python train.py --d_model=160 --n_kv_head=1 --vocab_size=1024 --activation="gelu" --rope_base=10000.0 --qk_norm=true --attn_scale=0.177 --init="normal" --init_std_up=0.025 --optimizer="adam_variant" --lr_head=0.00606 --warmup_steps=257 --decay_fraction=1.0 --doc_mask=true --steps=3303
MLP neurons of a small language model. Each row is named by its layer, matrix (down: output weights) and neuron, and shows model dimensions 64-159. Each number is 500 + 50 x the weight over its row's rms, rounded and kept within 0 to 999. Numbers have three digits each.
After each neuron's rows, "fires before" lists the tokens most often just after its 100 highest values on Wikipedia text that the model never trained on.

L2.down345:468521537458512523492524570531549410419561495468465437515612474536425442410549539460490499637587534567481506478539479538504476526420447534592495485396489554531545517422519538416498454503490474501514478476491499499495459456577476396547551446531470565480559430548635527499471430479465517471
fires before: "e", "er", "b", "ed", "9"

L2.down250:464502461608502566495470539569558519339558493498439575596433495529519499553570421545476475558562496502505483570480495515513512475539513478392515506589574540656432489476535480541542522408558459509495553393474526543435488469478511476550442459507532461588520509483508558472517499420569491542
fires before: "al", "on", "es", "e", "ors", "od"

L2.down564:524507530572459526443583547455401475529427513536492499527490533548479456546495561460532426481585581488501570473491484493516402517471485390352555569582561650541511571487485511505465470466436459500441606597505454501484473549464495479576453524552431478487527443489468510604504429433477534446
fires before: "k", "c", " of", "ce", " in"

L2.down575:555529491555537552418504448523473514465432451413519457543536480495571500459465459469437425616516472499475556416530489550544483471601476587478418478588411384543493501434497448480509511459496435450375521458564624497540534441483507452545539536447457433479515586554529503383486523510549494509
fires before: "ition", "t", "6", "5", "ts", "8"

L11.down62:576617566499542483471532433397465564520567477483492538509502480481493525456571512562517488643451556487524417495481455531585479395489424540462492493500467402512570554550510541499503522482547530568455579501472458522398572459430479471473388487441540497505597578539528410451501510476548554476
fires before: ",", "ver", "|", "|---|---|---|---", " |", "ction"

L5.down39:481533538417423519581518537303456567491511511502551471474424461566468461563456463567483604435518540513469516542507513523532563443465541542385582498424588463440511556463547491538547451477502496542472519539632475611518563510529521530539454514570552511628544565437465471507518430501472509495
fires before: "f", "ing", "gan", " a", "h", "g"

L11.down89:475596465522601497488573594492456575435484608438553524551499465414441505467474541602576510403511505435532515428544464535488584430449572449433539516439472543493528445573519596598482492451507389466484424527545470516505445500468473526543480489552558444528604520635456410482528525591511521512
fires before: " |", "et"

L5.down523:549403539509557465563437566503411507533488499413553562597390404506531477488413372482527435510553512537462605496523529482417447573530403520432526511492516510579469490500542506454461393512542471513510469509467492558530540486536472446557478488421563512507508464523497446532486411423490530476
fires before: "op", "0", "ent", "3", "9", "1"

L6.down162:598504571464466491491480451401485545435506433477488497518537512481479555464404518493498563498482537424509548476503506553475580552503469563501538501422536569461428472487436464609479547430560554596459550440526503467626509494468517432608530460438475454518463480486498518360535559408551554496
fires before: "ed", "ing", "s", ".", " |", ","

L5.down307:451517468438509494511487522504571637479540418459496603554448510509470483511541461457501514473500492586457419519481470539475494482418527503499479556574523472440520429460527556526475535459497422501548520450436491528492521612571523497460443474477599501438489409505435609541537574514531448492
fires before: "ely", "ed", "es", "en", "t", "ist"

L7.down424:509479491517521489447533504511533425433500523516619528592471618490482562479509519486365492496527509574414453493553443487479427481471526563512422541557589506544553395469533590526505505465470524524535499505511454440472566622492522540459523503504507515526534449477503321464486583513485482528
fires before: "rough", "an", "ose", "own", "ough", "ul"

L10.down479:468548466452393496489464589406460442456528535529501468537486503471478596499500445501534497373536472498575444454431552526360555431421456495466571542457478495438464563506508470479496492551499508483501599542566535532554459452432509533458558522621548521435502465479498527487483511474472530445
fires before: "\n", "oun", "y", "a", "ual"

L9.down504:532605531451478601450538504353513521460508509491486453508500417464524515561459519567538519610478454541457511467505502510507547578448500412466464526481477521492525442474541589559559474465484434505453618514491542544545567517394553411522532485537496475513544506601521420371490486473550509542
fires before: "h", "it", "or", "es", "==", "s"

L11.down448:561575504497468472533591534574478564535473576558467475440513437416410515483596525542514473513507493465516527421546475521528605447580623454437559458456423604528561460521585577524376546511544452512520498561371535523517472516543449543513402528420447451488528479560445389511508483524664573513
fires before: " |", "s", "s.", ".", "s,", "\n"

L6.down613:485592502431642479447456438442474617494482490385491466463511507491549531553460522510537489443462482483500525464444519558428525500578402477460505565557522521503471506556456556530540505522568447511571414415578467501518481519437583406542491517446510420410464628612458620491462556482457455533
fires before: " |", "\n", " was", " and"

L7.down403:532564426560527515518531504538528517506499498441567530534517546460494557463505510544560464481569400556503492408509491485412473390495598569482525554422576541489461402540591573478483555496465469471504515513568526511398571481507430499527416481576384519531469499447467527537475558488516504600
fires before: "v", "d", "le", "m", "ow", "os"

L9.down455:499598460492443508529456424413537486516434504492495468531429479574450501480521492474481425440521481435476577427466430461522574482466548572447511468486524491422456554456461428511515454615480461482492453553430537481486456509521477485466508549436522488469435599570479430459487547534438610573
fires before: "\n", "y"

L11.down28:511547509561447507452503459525521522498498486524491450551548549429533548460542499456495396468443519432530561555539424617556522591500585467495533508464515477537486495491417522423478571590481631471462492420346454498480512480456475537566491542426477536536457521566474514565459468460380536544
fires before: "ich", "-", ":", "m", "e"

L9.down167:554563550476540540426462441618513468577441444500502531433526539393500548482523531466482498670575466536521535563486512502553496461501465471450548459483557549385542506525524453475532508448529440554552495535498447504505501557470384421516511499443448534449510524557486500456481473448499460373
fires before: " |", "5", ";", "00", " m"

L6.down80:443488471549369453524560476601511524391539628447532559528449454575603480484522486363540532389474480537565478553550454471513529500474423532491439520455465379434563439443475549541556510498511429487532403536398489438572444517477462469550511490485540557545538419496529469476435447437429568463
fires before: "ig", "any", "oup", "ound", "ad", "and"

L9.down185:492479537567508481484430535449481470508504449488510513582506414468456532473455478555507514517510503531511536532530583478460542606562448487472475535483519441560466478477498501529477569521501485521532594435587442606525473504441602462516445550537461521504463487392585558479575464400575574457
fires before: "al", "es", "s", "t", "le", " al"

L5.down374:533440485478514479511470591474452538465528436414531547615467368554573546504495405482585488430528600544515498459533613499426485491443443618534452508571541507532519456463483541532514512523408553501479496540519544545523493546502477518530477474482528432474410456432483534496408509441484393524
fires before: "op", "en", "t", "w"

L5.down620:526438434543535467444503420457559551495512536516455506440433598441509505438521540473480501503457444453383532540465509470428482581533517440561506519435518496497451536480445427513489476428554526492485546482499472518424422480510451572384432495478488568523604407430492511549486450451480531480
fires before: " |", "ed", "2", "0", "1", "s"

L5.down542:421494528556444484552550508351430483510543554508447382435526489498575622485458517534485533408450468483536479462462557504511519532533539520479471445541504599503415556568415441534491554433493526465478484529465579485410513492415488487512425499536488534482481557516473402398512497481470543478
fires before: "r", "le", "or", "our", "t", "l"

L6.down239:553522415421437518497448474568569536454446482629455352498438535515495481510425615439494509416449466510633478467431530564455495483578493507470444496473440470541521449451530545534583508479477422516473526571468454478590387458471478464545508543489449501438474469557431528411474588530531456465
fires before: "ord", "up", "ess", "ed", "ount", "o"

L5.down534:471513458585525462492511463471450453527587552540516404426594538499575549478466563469455509458526455434504422526452514496543495534431458517564487473555491560489491643551471516517443486508418555408614547455367632439485518466435536485483577529505447574430494486592542445509431553426538499513
fires before: "\n", " The", " It", " A", " In"

L6.down401:403450483508448471531446471475478505486505602583543466539412453502546528446539441446554418470545519505569410493490487440421520434463544430464499550478459504565440489467574506502530571499475450467555391548505389506482440495569430495460491507458489518573457585460419489416433468542479568533
fires before: "ction", "oup", "ad", "ound", "ment", "cted"

L9.down593:574549443469453510482561453605477487505531522438472472483399458544470518479462521499512448506429510492509540418406487453528561541526604464483553503596480530546429499487566466502532389525458562538529419458470483474538515507469527462491463522488474451554496567482530455445524490592508516485
fires before: " |", "00", "3", "5", "0", "2"

L5.down385:564545461531519518444473502627557496575414476482511623472485522503471428481526479524588464517532506472543519495416430506482526547499544358498557522435441512508506503562581500464478536535503486500461480464441490508454454484483631524553604490548563544549487486537602472519541510543469479388
fires before: " |", "5", ";", "1", "–", "3"

L6.down420:548640502508502510472458486425530429553541502471500487473463589506483541476509463479525413385470500514454465499450486417424490473538588468486497457430512526407455576518459469495420504512517485524472381487567508473476528528527578452498471464425501397536490527520582485527565430509494510571
fires before: "5", "9", "8", "0", "1", "4"

L6.down472:466591546484501509482373483513526518508556485416504503511529547491489512499340485530491487457553532478446520496444495626468613492560446476500561575464548514545451496509489426544480542437508484480539482533635591489451529487525577418586475504393535548491533537555531491438559544533451502506
fires before: "ing", "e", "s", "ed"

L5.down388:522529506532545473484544536527570557431476444448435614590535520473492450564577553501468445429480569558492471428516478498368515524434540533527432509469496478448491500450535581480434495531495470430481563459301533481486478486577463472474478478468469476560455428459447511496508507528479442516
fires before: "rough", "an", "ir", " as", "ose"

L7.down254:477573502500482405550526579412441517488524517472488535489562502496535504565521450556506512548500534579494455412650509501549506468496451467496469506448524476380509461549450513468597514505451525560501457510448498456527542535434472554467505494496500434480514529487458463516522526509500441629
fires before: "ist", "g", "et", "emb", "oc", "on"

L2.down161:505497492492534521520449518550505561528542426532417457523419494498504523464521505452520423484519501523507550458399447525575466484556399518490520467538449647437533465493563432490439565544526502553507569512465516557422518469520526447437479537526479465371448575510552503429513538449547481545
fires before: "ed", "ition", "er", "s", "it", "ern"

L2.down183:543574443501494462528507484391438373518459519457483524588509468496488508511425560535510474383460534479501508513523506440462617495481443495462495501526519487438490529473481590513402500588554492432526525555508556454552535459411522438552540589485522482516543512539558492607503510467466581561
fires before: " |", "ition", "ist", "y", "9"

L11.down601:504489466527519481518461392533540466498409431427478343503506509538481462603510521427467504572476545466545556539469519571561550528489509533483502423526545472453454437401490561498462553543496576418516445475464502496471534504504512508465465519434438531504421582463415499489460466456429549535
fires before: "ich", "ame", "e", "ed"

L7.down441:485486457521386511548552484636516520452579533457602487499551480465484508504493437500543501624549433496526494537557550494598485460433525492468495445417496445514458453449549534480461543522490528467502554580543550547491522511460433495528464474479441455477501474398556507558462477529538444614
fires before: "ond", "l", "s", "ur", "re", "s."

L7.down117:482472526545494455459496559427551519423524532489531454474580514516608468462561521510523550542518475501583488402498535511469444648460469488537389519438515615539553514521551528592507537461503556512472410461447484488506510433439471553425517470557570465520471485476512477476481498585550475412
fires before: "t", "er", "\n", "ound", "ch", "m"

L11.down209:469398539544494532569500469454415502544510473540531538489513471547461500434484406544496485665545525490528501415472538504524509443441511586538494489529443441493536492537545495567400580481542542544531472552538565536416489521487460434513543458539576555488523471503434437509527449536516413516
fires before: " |", ",", "–"

L5.down240:465434408503545462463581524535505557489571453481533488558501499588486479480422496514466582509485531445474386549408528488546479521510521530531522494599485510523588380445461414578528508418555496559541544429496496528550431480487499584464573537489415575555527502420537530485491475589482487542
fires before: "ation", "ial", "ers", "e", "es"

L5.down359:527536523561448522499440544535489448402500549488492430531538480440508559487493502500543388512504571475500578541543497529424493553483420459529488478494538451477420507444462486508546591566517601458460568550448517482491482430457457456502531517542540430496522521583596435485380375468549488481
fires before: "\n", "ter"

L11.down379:561506525537511574499359453520490485447545465490407478566409542435438548495456499512499551494469594467438476496449447414429548462490521532462547589452483509549572493528568544452443527514487493500508581463489537522527602507537448492450428532530532525550629551547555515449558525535556458458
fires before: " |", "\n", "|"

L7.down376:463576523536453544528521434581529586352509459563444520421537461568397550577490547543506461534571443546482551576451506544484447417487597459442555540483493523529501367543540508472511524444513478436566498466481573523572579531561519532455501526486354533422543553528503554531464554483522539496
fires before: "ond", "e", "re", "t", "s", "c"

L9.down272:517565444534477472529577511349497497463468466590527528474483455554476460568515507432549507494509491472493534533483433467508528521503498517451551466537553417309534475471481447469473464571493466540509582597395527499522542484549532491492542516510548560479536516487537500527504428439458498555
fires before: "\n"

L2.down546:518454533404465499537509566459572457480528460435414472556456489568479541399520453485439384593483441510544403520452503559584468468399475463435450506512494509498482388435463484499453540573528501494400500476393477418469437483563505463415477437442509479387604499450513523425559487484492460571
fires before: "en", "er", "an", "ed", "in", "et"

L9.down348:516617473496460442498497394455478468436491498486482483514501434474514545560548524540490504373490473512512628423522457513508509452473539551473478430439499439395454597439518512436435498574533462498445600474454557452540510466489504530431509512480478499427423519529501513437475516488486566613
fires before: "\n", "e", "=="

L9.down81:550532476462494461444407471600475512386599497473492341433486544430535425559456530492487431562467422448485508486491508500560434569396490397513510459462442454522513519518497488487465480473453463448505480453459566462476473424516585420458479514417463507528512419515440459398517474525489481567
fires before: "\n", " The", " It", " He", " F"

L5.down186:473526471467466518547462471391381479591498463430502513471525415522547502491443429501527541437487457435526489567491563550593553510466502521493623582484557477501465523507563427541613499535426511499521562533515551522469503454418582491519576587496579562461497588516536462398562430443529470468
fires before: "k", "ce", "c", "u"

L11.down414:573569500453568494476466462469435542515494541468487608480505526438502522413539595493522430604487394538544478489545479507519599525475581506527511528537523583544549542608470415416518471466502547582451558526516549422520506457562516440597485504418499541449495460595488490445515511494565493484
fires before: " |", "t", "201", "le", "n", "un"

L7.down317:449553516557549559489578513647538490500482389429479432508596589530552483492492532597559500476545534494602510533548456548544453496466489513487486560430508489403404501508532506345513508577434562515494536498601547514461466425551479527486398565510501540491527512546588484501542471522431474462
fires before: "\n", "oun", "ual"

L9.down5:533549453385517570519453499440452580452599543501479493471556531509520510470509462476568472597477439419389427451518564514486467402437485464567530459534518543529596467536498532548518507492453425485463501608503620496505492464500477507475486481457494511561492461556459464469538501561469422610
fires before: " |", " of", "le", "ier"

L7.down456:461502491572527515463519512539573468372530473544549529505578506493515517520539541550537529590646554537528445478535516564425448528468377508460483589465536478455492441515441550507448602550503478497469455564507456461506554503408482538481546532512468442459531459489538460515505527471494458437
fires before: "t", "ch", "ound", "m", "ran", "r"

L9.down439:517475474570474429510444562376578433526451582588479585564508528447484552545518546501482545481447427562561494516525510534399579488572524618544507499423497396518529457493469522570486490553531510556413471500489458487511443563446463444455648472519519528534476429423378513576443460369464485525
fires before: " |", " were", " had", " of", " from"

L5.down316:555498408391492573545525500439493574484588474497540555472457435685498493525425473498443590517534547454519502519535556541647532477448478559459504463498530453397587608491478407513647493427477514547597481487553535564495435515507556507511496435498528512488501490455487471531537553583434384439
fires before: "ce", "c", "k", "g", "le", "e"

L2.down70:467485454552500515435494517599521472549510497460527570516505470552492470542432456461491447598587485435528485469479481492496548437609502500446524404602564494586484494516475443456449451457406454474454492348361479519488431475472462408579543559520613400556506428477516597477546453525464462503
fires before: "al", "em", "es", "el", "y"

L2.down177:511411510450504587529454477563510447503447469489440437527527558494510485528433487397492402411528540480438566503435504476585506505501458495394537538578482563536502519505468573537480482449496454449482515524483514478453502455514545394494434546501492483485507502493674436579472570493475477513
fires before: "k", "c", "ment", "0", "1", "ce"

L2.down184:484492502484405585499425506552492475421531398482398429525510442462493511402541478444596464549541503490458599498515486535540484531547535527528504441552479405429498434515505516512582545507567441527509491472481589514434563409548502353454462462478508474464532556600582494479519486533562512484
fires before: "er", "ing", "s", "in", "v"

L7.down163:502429501505487407538560543362507521460439521473426478522523485431477580492582551453581550420491546490475529458494542459397509559501471465591459551497483479527618467517475570575519527503533452476466490548555562456466522426470510517458542503500498447529465500502579499527514401484566505447
fires before: "ch", "t", "her", "op", "a", "ing"

L5.down55:543564468563550482479515484579607583390491458526458658597514472532484510559517538522485454583499550526540506474534476515439456584469490445488400516475461502422623469483426510464491608449555492576521543472330518534499442438544528510493511445480518447507507505511507543520505485607534427430
fires before: "er", "ed", "rough", "ing", "eng", "an"

L6.down79:362458581476546493508474472500438454417509436421538525482459557447576416533522494493459468452500538444462469544429580498417465457509517463515534530563542561530410552527490465460468532521516560506561423440556481459484574560399393446469420476430509543526462508501482579511446486465458572527
fires before: "-", "\n"

L2.down316:474522585487481521457574488559491442507539416554362457547549480503464501425563446447524520442519499477553547562547420539557468496517524582659561491472556462420515515435493599367480492573578434492493470534500449459471488423496534499519437505541516455570518561567546439522511498556458589514
fires before: "er", "ing", "-", "ed", "in", "im"

L9.down453:531548539547551487451486472421596502528450439471526470479378467564420419522542452473535502545499482508487515645444414575583545455607478474486523512559513535500545573522496415530507435543417460582577449507452515498553402543520531428563454538464471485496515520509440467473539540479509530378
fires before: " |", "19", "5", "00", "%"

L2.down69:452484493478446539522441540625474527485532439527508477480416539477587511534549512443458541460516516492512598512510444558494355560523546445487529457649510537500553478486559555486536607557479451507441511541362521528472564449456481518569395436484496434404497516531440437507482398524565500484
fires before: "1", "0", ",", "2", "7"

L5.down521:485562569502498518502456535499529523466509569577482578532507534468528544548513458519437379644546491521498502453452461510377398601467555449494512496451492454544495510477474580433557559566545460492455379494430474567483468556513487465462442453503515450509503517527429511536581504506513482512
fires before: "rough", "an", "ir", "ough", "\n", "ose"

L6.down67:613592493497536466440531505450401454531525502500462549439481588416477521575443504539574491521465559482485522513420524549485539466526506488569571443498537560475452522600465411488432541555574563533516513426573581478487579440451489466514479438531476461545510439513454544560535461425489476547
fires before: "ship", "ing", "s", "inal", "er", "l"

L2.down391:511504507490564499487498545430568451437506476579602513348512495581503554526562482538489479604442481521509415518439582579432497490531438468462476445505500509434560476532480466400518560524525573512483386417487534476504511484488431531481410453425571476520494479434439486493475462519519428573
fires before: "ased", "urn", "et", "ase", "an"

L9.down110:448548499489435550487602489415512547499450518551484497512508545480472574502411484505507576579420459495419517451535474503550411627486486501479506545539505448433539407439548561515631423479485459490493526515587555518481542548498555504489550476602512518448514559538559436456463558438544505500
fires before: "it", "or", "h", "f", "es", "ly"

L2.down400:484458505482520546500553581453539513506510522527463486468528498558514483551470600440558431553542508525497587537397512477501429534523337448312576495563522618461514505498550487437490508398435461477469509440544480556445486524482434488531467518550551448460475469446510550464469551544464482568
fires before: "k", " the", "o", "c", "as", "ation"

L5.down246:486521474424460505518564493365561511434553514460506471576458538498473510419434429505480566458552594488448521416620492495631589526515522433539438431485506417413549574415476477528568516516576447528506438513571499431544459572520633510460546463601547489562504470452546494490496549527522485501
fires before: "ing", "er", "is", "ge", "g", "k"

L11.down626:562470500479505473572467547474395567527516539554435513512613484550538564522565550570568461551435505436564547451505498449409500553484502542571545536566473524515493445529465558450414532576580509458548559464335476480478524505443536445478556537444414592480530388501476487490501421495411485530
fires before: " |", "$", " Part"

L5.down264:497460457516526537518605468552613516425525501441481480468488614452540434447451480475472522607541444514558481400501419463519545495549624397540526523496466508512478542467517502496482407441431451445517448503492500484549453638518553482414481458461445568497472438428558542441469571463527449546
fires before: "ing", " |", "ist", "id", "es", "ual"

L5.down338:509505475566489496388417473499472509574413484533479481506571510372583505409510547515591469401483416458518514527545552530432520559421475526589502516472492464505379519450471494511550525511566561467510596530458516454491422382417421502412547527391506561509552421569538451426441394436582504506
fires before: "0", "1", "2", "\n", " |"

L2.down600:468529572593524506473567538389537494474490486559524515426521576521536552426566483459546427488447415546589427590570508455552455472499509505517427469543473547418470436563466475442520572493470543534536512547656414514565495589598451519434436546499467547489492503500315576439502534514544533492
fires before: "ad", "f", "oup", "ound", "B", "vel"

L6.down69:464545549461451537509637490570426476434517478447558516519500505418543460417413446501503471497503459498505446553477518505423500492505512579519508477377515470424377530487466398490480452536462562571427513494480544437513524467466469413552502555429500526462407459473439526436512523499555576542
fires before: "|", "-", "\n", "|---|---", "|---|---|---|---"

L5.down223:433541554578490521506659397484583437490572546563440404479550574476501581419548489498423512421524515470570532470600475495616472474504479538505465451560429434525537528568441463485535538499461494474537547571513558391439472575512610425439532444554434508464438514497544544455537529509505450523
fires before: "bum", "r", "ong", "le", ".", "way"

L7.down594:449592455553487521473531554572529464538559456428563529496431515491488449524459397510560438571583528535519475451587436531520514390432498451418529511552542524437439467544524458457518494529424546589518484461554422493416446488497517454518431502563457466489495514511484504464528510564502503611
fires before: "or", "oun", "ual", "y", "as", "ord"

L5.down154:489539531543473530457373437515522496534529527593503545477570522419478527455470473534533486495553499494529556507548537573471508567367488412467555482568463459562497518506484532441557582554573537522560544476385529494496452524495537485464533520542570550477524472593487434527506466489609469456
fires before: "\n"

L2.down566:548539442434501493542425549452483519493412596461500656490568402538487473479428511532439461558518455493517541456427491549574668530557427405440479463431474453496548503511428465499438513506490513464460438402451553470509485437457535441492468550477541461404468467479602542481577470513425426613
fires before: "ed", "es", "ist", "ely", "ate", "ation"

L7.down301:488487542520504462495452464534459472511494551466461460566481467500433551467536481577535537411543474555456479516457504475423487503543610527527445473509574512544557444556482545551504466509460444512497496546586567491455541543493484517563488505524378488510418449435459513598474523485565563558
fires before: "v", "d", "ut", "m", "ed"

L11.down629:494551481563531504464512539471432516492518529542590338503550514425446500445522509581510463576540559483555565396559421557423450542497464466477534501527483512470527494524451636522516555520528462518540444507391455532439536478543465514513507459524493531562633452545481507547579511505563471485
fires before: " |", ","

L9.down452:539554549515545478496417396603447503574535513526521486465544461489499442655473537523480428510512488445480476525525452467644615455435499482493564494460537519346544547439503606475487521529582504567526518446435516402438509489514556469493438490465509466468458471612577461500515438489501559494
fires before: "\n", " The", "own", " He", " as"

L5.down144:511420481483544489552563419534596600371578482472514460527481500546413468548521512518487555630471518524511516443385478456542494529661556461454500536488501543535631480471504466539477435402491481613463509495501478531551526562525525498462464460491400488513504547379520551531482517552542486524
fires before: "id", "ial", "ing", "er", "es", "ual"

L6.down531:538598466467564475449496500615533488537516463545552433446508501471500541503469535440423558407443495499555452404469483491543451513487458521524480479465430452495501402462492453469499531482466503479503547587574528429482498428384509514520452514440468477426492440517323486525553513463552455536
fires before: "n", "s", "m", "l", "t"

L6.down58:554614428417430501477541474521495378434489510603464436498482544468502575502455544493503476523470402486545478468436541568521516558458476550543515447468496479463439564468462521511497507510523614488420551484422505428560495355483402455470531488527563490543510439527406515464577584501526520470
fires before: "ed", "ing", "ac", " Y", "s", "ly"

L7.down379:576523432466435595546486517585484540481449578527635518516457513558499544494485456522411476595511499540500578525526531491542553518553549590496535417523493494532500424495539589580460465489543503538503587479531484570390592562502469474575475478443516496529466521456517434491437530390478450524
fires before: "rough", "an", "ir", "ough", "ose", "reat"

L5.down189:471504488511508528529594447580527510484464397549445472562527560479441373473516447493460580495530491489568445511474470485519602484497629456481510504562467466517509482461561615560425430448479496510530529441542574534580506562580593531502532535591440606558514414462527531514544523470554521524
fires before: "ual", "et", "es", "ate", "am", "ated"

L11.down345:502504495494476480573513524582469594561457586534428575419501493498552420572471578504556549602551513448500525500570485437437596443515500537474522517505506535448449465512464524534466451601466477430394447555475476518492391490475474465539502503455525556518506493560549428430486550584502456478
fires before: " |", "–", "9"

L6.down352:481510543495489477526496547646479472535512486522534482516469476487491441490443483505465539392462568518578480510464597466488502437405564503540502532432479575575412508443421461503467441497516507495517528484373549426494505431472435430550508472426489482536469431478384434471526441470513535547
fires before: "ship", "s", "er", "ition", "ing"

L6.down518:447492545525371497503429446446477445442487559607443478539511459568530418486458492467414532419544518533549518579584497508529546493501537519498421505540453531530478531492596556565608466467500528596540493456422505550542470456563529517525540583526466507544442471499566499494448463545476534495
fires before: "un", "and", "on", "it", "em", "iss"

L5.down498:522519489444438456469501535338499519445612539480536469462506574508534571428425496423513565467521534414523479539596530505587500440456524417533461448537499516448545560471476462506601481487420486451513474517499480405454467641507503633436520411574553470520399465532506490487415487416427481538
fires before: "ist", "p", "ult", "ident", "emb", "id"

L5.down8:486499468499543485575551487449518572520503440444482593533534497516452518474503398476602511398538471441537513487543531499517489465488469526513491521584501534488534354558468485554495562492406528534479532504500470487530478585471526456545536555537591543443429565494584510463515557580469494454
fires before: "l", "ce", "k", "c", "ther"

L5.down275:493540545485399498573475477431535524419521541544426474485485500578458479600530605528537482567450481517500491612400512552491613496553517439459498461394536503514510580415530541522560513491463478605514567563559454564485503498597512561470484518610471477516540537530427415532459471478546547529
fires before: "ame", "f", "ing", "gan", "a"

L2.down9:485499534562506525470486504415468539539488520441581418531446466565536495586462497454500434532481489525467550517558507526522374449524467486439496490545599540482530479533466506498584523506439447587480562538491577567401431529458592505513397442473422526467458507495442497557549441379516531462
fires before: "0", "9", "5", "2", "8", "3"

L2.down133:557464503478442468508442510438611496418532528459597499449502516535424581533564500480516423619456522450435421575507558527475529553364475436457463501512457466565545395456452517612505491555484543510539489412425490466461530535546470454475515492503481543628578426446519418397495506541520487510
fires before: "8", "\n", ")", "7", "6", " The"

L9.down171:546518481514525532437451534556528566507496499551436619395569573403470528425523528482509471674485509547440611500427482453462513437431522496463609453539562494436549427565499495487514466492481480533613478567480545539485555567499426454513452562471560507483504530498515459441438475520489435450
fires before: " |", " of", "an"

L6.down131:468492509447472536529399511518526413589504477619437529492517556397456493462559571498490447440526538560540424503505549492465596511454512517482511442450562554557479433515485551534561490490514479473575528537483466471493445449547449516477540482542538510511485492476387383543458510489515583547
fires before: "ing", "ed", "end", "em", "ack", "ition"

L7.down273:510537466512550525517578510515549436499519505593416565422525565567545553604553416551513437547498519481572471523549525542568444462473445449546498495533495429546584433513494522488493516530524532466572565462477561505554591498506592538420501480554486432453522551630523547566502489467489509592
fires before: "ond", "re", "te", "ur", "port"